Weights of a small GPT-style language model, trained from scratch on English Wikipedia.
Size: 20 layers, vocabulary 4096.
Architecture: RMSNorm before each block, no biases in attention or MLP, untied embeddings.
MLP neurons of a small language model. Each row is named by its layer, matrix (gate and up: input weights; down: output weights) and neuron, and shows model dimensions 16-143. Each number is 200 + 30 x the weight over its row's rms, rounded and kept within 0 to 999. A neuron's up and down rows have the sign that makes its largest values positive.
After each neuron's rows, "fires before" lists the tokens most often just after its 100 highest values on Wikipedia text that the model never trained on.

L8.gate334,229,198,276,228,153,190,181,185,185,196,256,154,185,179,228,208,160,205,193,176,187,219,181,244,188,180,213,188,190,206,176,213,203,210,192,228,216,165,164,174,234,145,192,198,207,220,153,185,225,233,239,196,193,218,275,247,180,163,174,215,171,199,192,186,182,251,181,182,192,206,154,236,210,224,193,218,172,247,206,197,136,216,194,187,219,195,238,220,175,224,201,230,198,210,194,207,158,219,216,224,224,172,188,237,211,219,239,213,196,144,155,213,168,157,198,204,251,185,200,203,191,156,275,168,170,179,221,236
L8.up334,231,196,250,219,191,190,227,163,228,254,195,144,222,179,210,211,201,168,235,221,196,183,212,242,202,128,260,231,233,276,197,214,252,222,185,199,167,225,132,193,228,239,204,210,194,202,186,166,190,213,141,190,260,157,167,237,164,252,180,145,198,156,260,204,162,211,176,161,164,130,208,215,193,245,222,239,231,200,201,153,189,177,200,202,191,161,163,256,216,210,253,204,127,228,231,168,157,190,202,205,222,179,203,258,220,199,247,213,179,244,190,248,171,227,177,201,221,210,155,176,198,149,180,185,214,183,232,255
L8.down334,199,158,241,194,116,172,218,211,206,159,192,182,203,180,154,186,187,186,192,226,183,225,253,213,209,184,191,218,221,206,210,206,158,183,175,170,254,190,252,191,218,158,181,191,237,177,197,222,200,160,226,161,204,194,186,200,308,177,248,206,168,214,195,206,207,215,214,189,202,184,168,202,164,211,210,206,186,189,148,253,140,186,174,219,168,165,251,244,236,259,194,198,173,223,224,193,179,224,298,238,198,199,201,158,199,157,198,191,206,184,169,256,195,207,200,153,204,227,188,215,147,183,273,208,244,169,191,181
fires before: " the", " ", " a"

L7.gate372,224,143,197,199,185,184,223,161,132,196,244,232,216,225,200,201,169,237,214,235,222,199,244,229,265,218,244,208,191,204,217,213,196,235,227,199,212,236,194,206,216,181,180,222,220,238,215,162,180,239,166,200,166,221,204,239,211,205,236,191,221,195,180,143,195,228,174,199,176,203,195,203,156,157,229,212,145,196,211,224,181,164,182,213,242,225,226,241,198,204,164,226,179,190,161,211,181,176,280,206,227,149,259,177,164,172,241,217,230,213,185,220,144,112,149,221,201,207,142,194,193,141,188,159,183,162,216,256
L7.up372,192,260,231,222,202,164,170,164,183,168,219,223,278,185,176,220,195,153,208,147,176,227,282,202,245,196,195,257,190,220,209,219,191,242,201,240,206,174,119,237,246,220,201,256,164,239,204,228,167,213,139,200,169,214,204,226,201,228,232,229,206,143,210,193,206,214,185,182,207,237,183,218,187,192,200,158,197,252,203,210,174,174,143,229,219,257,233,191,233,198,195,172,158,234,213,191,185,209,214,174,198,194,235,223,176,122,194,220,231,193,200,251,157,164,202,200,213,192,153,154,202,116,200,162,198,188,229,214
L7.down372,179,227,237,168,212,145,166,213,173,181,208,207,186,211,238,178,214,241,202,227,173,243,246,249,218,222,203,219,190,210,228,189,191,187,141,143,225,207,151,156,134,186,227,218,197,217,185,230,208,228,227,165,197,193,256,216,242,188,239,190,179,181,207,211,195,203,135,171,186,236,246,165,212,190,168,208,159,147,170,230,188,168,158,199,211,160,174,253,188,251,173,187,231,232,152,114,138,184,244,173,179,182,219,203,184,183,252,168,178,219,203,200,152,135,164,186,205,228,203,203,158,204,221,210,150,163,208,247
fires before: " "

L14.gate571,198,225,186,224,184,177,181,191,237,160,201,216,215,233,194,135,183,189,212,190,232,182,227,237,221,207,246,207,200,197,216,146,164,241,240,162,207,189,207,269,201,182,216,183,136,184,190,205,222,233,187,193,224,211,194,152,158,201,211,243,174,208,162,271,190,235,253,187,187,202,224,221,241,216,168,230,191,215,178,172,263,237,205,249,211,171,239,244,200,154,226,169,228,204,181,216,167,151,185,197,172,159,175,209,235,212,152,241,234,136,224,222,165,183,171,164,251,190,248,221,150,228,169,183,165,178,198,205
L14.up571,261,167,202,167,197,223,194,204,168,246,235,212,244,218,186,290,212,197,188,233,238,117,217,167,186,154,151,210,189,210,219,272,224,231,218,213,173,222,177,181,244,181,216,216,190,210,185,219,245,215,177,211,204,215,205,214,213,242,152,225,153,246,202,204,196,208,212,159,171,200,210,208,181,221,173,242,226,201,229,201,231,186,200,155,218,201,196,211,204,212,206,168,159,140,203,174,184,251,161,215,205,245,180,197,146,163,224,225,146,217,217,186,205,240,211,232,214,193,189,236,239,199,229,212,173,148,195,255
L14.down571,162,205,175,238,186,225,241,176,235,244,214,190,184,206,205,201,190,185,191,193,207,160,240,189,187,211,217,196,191,214,211,206,216,184,172,153,216,159,246,256,229,204,225,201,178,227,207,246,200,120,192,186,216,152,159,194,243,170,172,194,202,194,171,204,224,190,195,166,214,177,198,272,284,136,194,208,220,154,205,188,171,240,153,211,166,170,196,158,218,232,164,190,192,194,164,143,145,167,252,198,194,169,237,160,236,143,207,168,216,227,207,201,200,232,233,172,261,188,186,257,202,213,203,200,212,154,191,203
fires before: ",", ".", " and", " as", ".\n\n", "\n"

L2.gate21,243,168,240,251,203,233,209,176,187,170,229,168,213,225,172,203,187,205,177,190,208,216,215,185,239,224,235,130,172,189,248,238,172,187,187,162,202,192,229,256,263,206,230,241,182,216,190,219,218,213,186,160,199,177,193,198,214,232,208,160,207,192,179,200,225,179,250,200,214,216,239,189,220,186,210,171,191,180,206,162,185,211,201,191,205,199,195,184,150,212,202,251,193,193,222,215,219,226,144,192,271,208,179,211,247,147,265,170,211,263,184,164,211,193,159,188,203,248,223,167,143,167,214,231,175,243,194,250
L2.up21,232,219,215,202,216,172,170,123,231,185,206,210,249,227,198,237,168,230,189,213,190,183,270,156,208,205,191,275,252,198,181,181,229,145,220,227,219,222,211,225,147,220,225,174,239,151,255,185,199,222,206,240,243,188,180,222,201,168,201,220,177,216,164,217,212,210,215,164,243,196,130,151,177,158,230,203,165,207,209,206,190,190,211,203,178,177,154,222,243,227,163,181,207,159,206,181,204,157,196,142,236,134,229,190,202,183,148,227,197,226,176,203,187,209,228,181,195,210,171,190,204,202,195,207,183,213,187,194
L2.down21,234,194,210,182,176,193,186,195,197,99,204,179,218,221,212,195,214,236,180,211,185,146,201,106,209,242,197,267,199,218,204,203,235,179,198,234,236,226,173,191,166,226,222,188,223,208,194,183,127,129,204,208,216,231,205,152,195,198,229,192,177,172,183,221,195,138,205,209,183,181,199,159,157,146,187,173,202,205,224,174,158,219,224,181,174,178,194,213,168,185,220,182,216,260,216,147,187,171,255,244,221,249,202,184,194,193,191,242,205,211,183,189,165,193,199,194,215,196,191,179,257,209,192,213,136,154,164,213
fires before: "The", "-", "In", "|", "D", "==="

L15.gate208,183,182,207,186,234,248,192,240,214,167,177,175,228,239,274,213,210,219,182,247,129,160,242,173,142,128,195,204,143,206,189,165,146,262,214,172,143,186,210,191,218,238,213,181,220,168,178,182,176,201,243,170,181,154,225,185,200,232,168,191,246,252,193,251,217,171,225,165,218,214,173,180,204,189,190,206,250,197,215,203,204,147,231,149,178,209,170,203,125,194,188,169,203,257,222,183,184,193,161,196,274,208,246,200,184,181,201,235,181,174,177,219,190,220,248,175,213,166,171,227,176,211,176,214,173,147,164,173
L15.up208,235,198,256,204,176,245,231,188,193,177,165,193,196,197,197,164,196,244,219,211,152,234,213,203,182,196,179,200,180,198,246,191,215,233,188,212,222,201,231,188,202,142,191,217,179,208,110,232,210,190,191,223,231,212,206,185,157,173,167,206,227,249,187,152,215,176,194,244,153,264,205,182,197,195,205,176,200,215,200,228,143,197,236,136,122,169,198,192,199,168,226,253,172,163,185,194,222,200,162,206,192,172,249,168,214,185,204,223,196,222,222,198,152,177,223,177,240,163,125,171,217,191,243,127,133,207,211,189
L15.down208,179,208,220,205,167,181,175,219,173,217,186,228,165,242,235,259,190,215,297,220,227,208,259,173,187,236,225,155,213,187,231,218,294,173,210,208,200,148,256,195,228,165,168,160,187,189,168,185,187,170,228,214,231,224,107,165,228,224,141,240,217,208,220,181,246,216,236,220,150,193,214,223,218,150,184,180,223,207,170,215,131,203,192,163,188,185,220,139,195,210,201,202,150,189,187,174,117,211,202,216,149,195,188,198,242,190,181,136,149,168,193,174,146,181,229,220,213,171,225,229,198,208,178,199,169,188,232,192
fires before: "0", "1", "2", "4", "3"

L13.gate15,161,226,167,191,201,137,166,184,204,219,142,194,196,235,179,187,206,186,178,211,217,212,173,205,193,161,213,195,279,236,228,163,154,194,183,257,191,166,170,175,183,219,183,207,164,231,192,206,201,253,191,127,211,202,158,180,156,245,193,188,149,215,218,217,235,191,216,160,224,245,181,249,223,184,128,195,187,189,161,204,149,226,214,230,188,152,271,205,194,188,179,216,229,226,209,141,184,229,198,181,207,192,209,238,201,200,250,180,220,194,215,223,200,218,216,177,180,202,181,188,265,237,202,175,205,170,233,199
L13.up15,229,191,201,238,215,164,187,200,187,176,174,201,166,227,168,175,287,171,202,231,229,166,177,180,210,145,165,180,238,193,181,212,175,234,224,225,168,193,128,185,227,221,204,152,236,221,222,186,211,206,214,169,186,240,173,213,205,185,155,236,139,180,172,240,226,169,168,115,159,198,228,216,185,135,137,237,147,239,189,208,202,194,179,194,140,154,178,222,206,241,172,232,193,212,175,218,220,259,200,232,168,203,208,178,183,175,188,172,209,232,240,251,179,194,141,142,182,237,218,202,178,250,232,229,203,160,187,154
L13.down15,214,221,151,189,227,194,229,217,181,160,257,160,223,223,181,220,229,224,175,256,229,189,289,216,190,180,207,251,228,209,219,168,159,239,150,200,207,209,228,221,235,168,219,153,182,190,179,206,202,151,204,195,222,149,177,196,219,171,191,281,204,177,196,244,244,221,221,191,220,197,186,207,271,195,155,170,195,213,209,165,223,234,216,186,197,148,252,239,221,202,181,205,194,203,159,222,195,143,178,244,176,213,209,218,184,216,237,192,175,209,163,209,204,217,225,128,167,162,293,249,193,195,195,145,212,203,260,225
fires before: " ", " (", " |", "*"

L5.gate482,175,184,276,182,160,209,176,112,176,216,193,196,206,233,139,185,223,177,232,195,184,216,229,174,191,198,181,191,224,253,195,163,219,260,149,175,172,236,240,231,219,250,213,283,222,196,212,179,201,171,216,219,195,184,183,163,178,265,192,215,200,209,182,242,212,249,256,171,214,208,170,204,192,173,226,218,180,171,228,170,194,241,186,216,166,225,204,206,172,214,213,215,225,210,226,219,213,194,240,200,208,142,189,190,223,215,181,262,234,260,196,164,200,173,235,191,241,208,197,219,185,221,198,241,139,225,180,234
L5.up482,183,212,198,186,210,235,170,210,144,281,190,169,178,192,160,241,223,208,180,274,201,197,238,219,206,195,219,238,216,218,237,203,211,237,153,161,217,224,206,236,226,248,242,246,225,203,168,221,196,197,217,230,199,153,173,214,238,226,191,227,197,237,198,239,239,190,219,175,243,169,165,196,209,189,200,166,229,224,195,156,197,228,250,215,207,263,160,211,207,208,211,221,191,213,255,160,186,250,243,189,168,173,194,150,187,222,173,259,201,229,176,190,177,139,235,219,254,245,219,177,191,180,171,226,159,185,198,220
L5.down482,194,217,182,195,139,207,180,220,196,218,172,214,154,213,181,187,226,169,241,179,236,241,165,184,252,188,177,239,207,217,251,239,217,178,171,201,205,243,195,222,204,202,217,220,210,233,129,239,231,232,186,194,226,225,148,195,167,226,183,192,166,210,225,234,232,185,222,174,230,143,192,213,183,184,238,180,217,231,205,189,179,202,195,193,155,233,150,215,154,229,256,222,146,211,204,176,188,191,241,158,206,171,183,178,211,204,159,253,230,256,189,201,179,178,223,202,205,212,172,191,216,255,175,204,198,184,192,208
fires before: "===", "iety", "The", "|", "-"

L15.gate188,200,210,185,205,196,206,154,306,195,129,202,207,225,225,263,201,215,200,141,207,173,153,165,201,160,157,188,177,157,175,212,237,230,193,185,178,175,184,220,231,163,186,155,186,256,203,171,193,201,169,121,241,166,204,182,174,190,214,198,172,230,192,166,228,158,177,220,219,165,204,185,227,227,208,254,221,273,249,168,183,189,213,230,193,218,204,205,203,172,201,187,179,225,232,207,151,205,206,210,208,253,201,189,230,168,234,168,175,230,182,255,220,204,208,182,173,197,157,198,195,177,228,245,182,209,213,207,190
L15.up188,185,203,239,210,230,175,217,200,273,165,125,235,160,231,172,196,242,208,247,199,145,216,181,204,169,164,212,240,154,173,183,215,170,206,171,233,190,159,151,148,199,173,183,189,154,238,176,175,251,161,155,216,179,227,178,189,214,208,196,221,156,195,200,145,222,214,170,201,210,222,141,187,201,239,205,184,245,198,177,218,165,203,205,210,211,177,224,203,184,179,216,212,203,228,167,215,179,216,223,207,256,188,194,154,231,158,289,192,204,200,142,195,223,191,209,165,164,179,167,163,190,142,244,160,190,224,165,183
L15.down188,160,211,213,246,189,192,196,236,179,210,220,184,205,165,170,232,167,216,172,173,166,204,285,245,193,233,222,228,182,191,154,157,257,211,186,199,207,172,221,210,177,198,217,232,192,182,229,185,194,229,226,214,158,219,228,216,215,172,181,177,218,228,281,225,186,157,210,190,116,160,166,184,206,182,194,211,205,105,172,186,150,227,252,199,226,238,211,180,245,260,166,214,234,153,220,206,189,191,162,201,192,200,233,242,146,173,157,274,236,260,195,170,171,210,190,151,178,232,179,183,171,189,204,228,170,210,225,189
fires before: "9", "8", "0"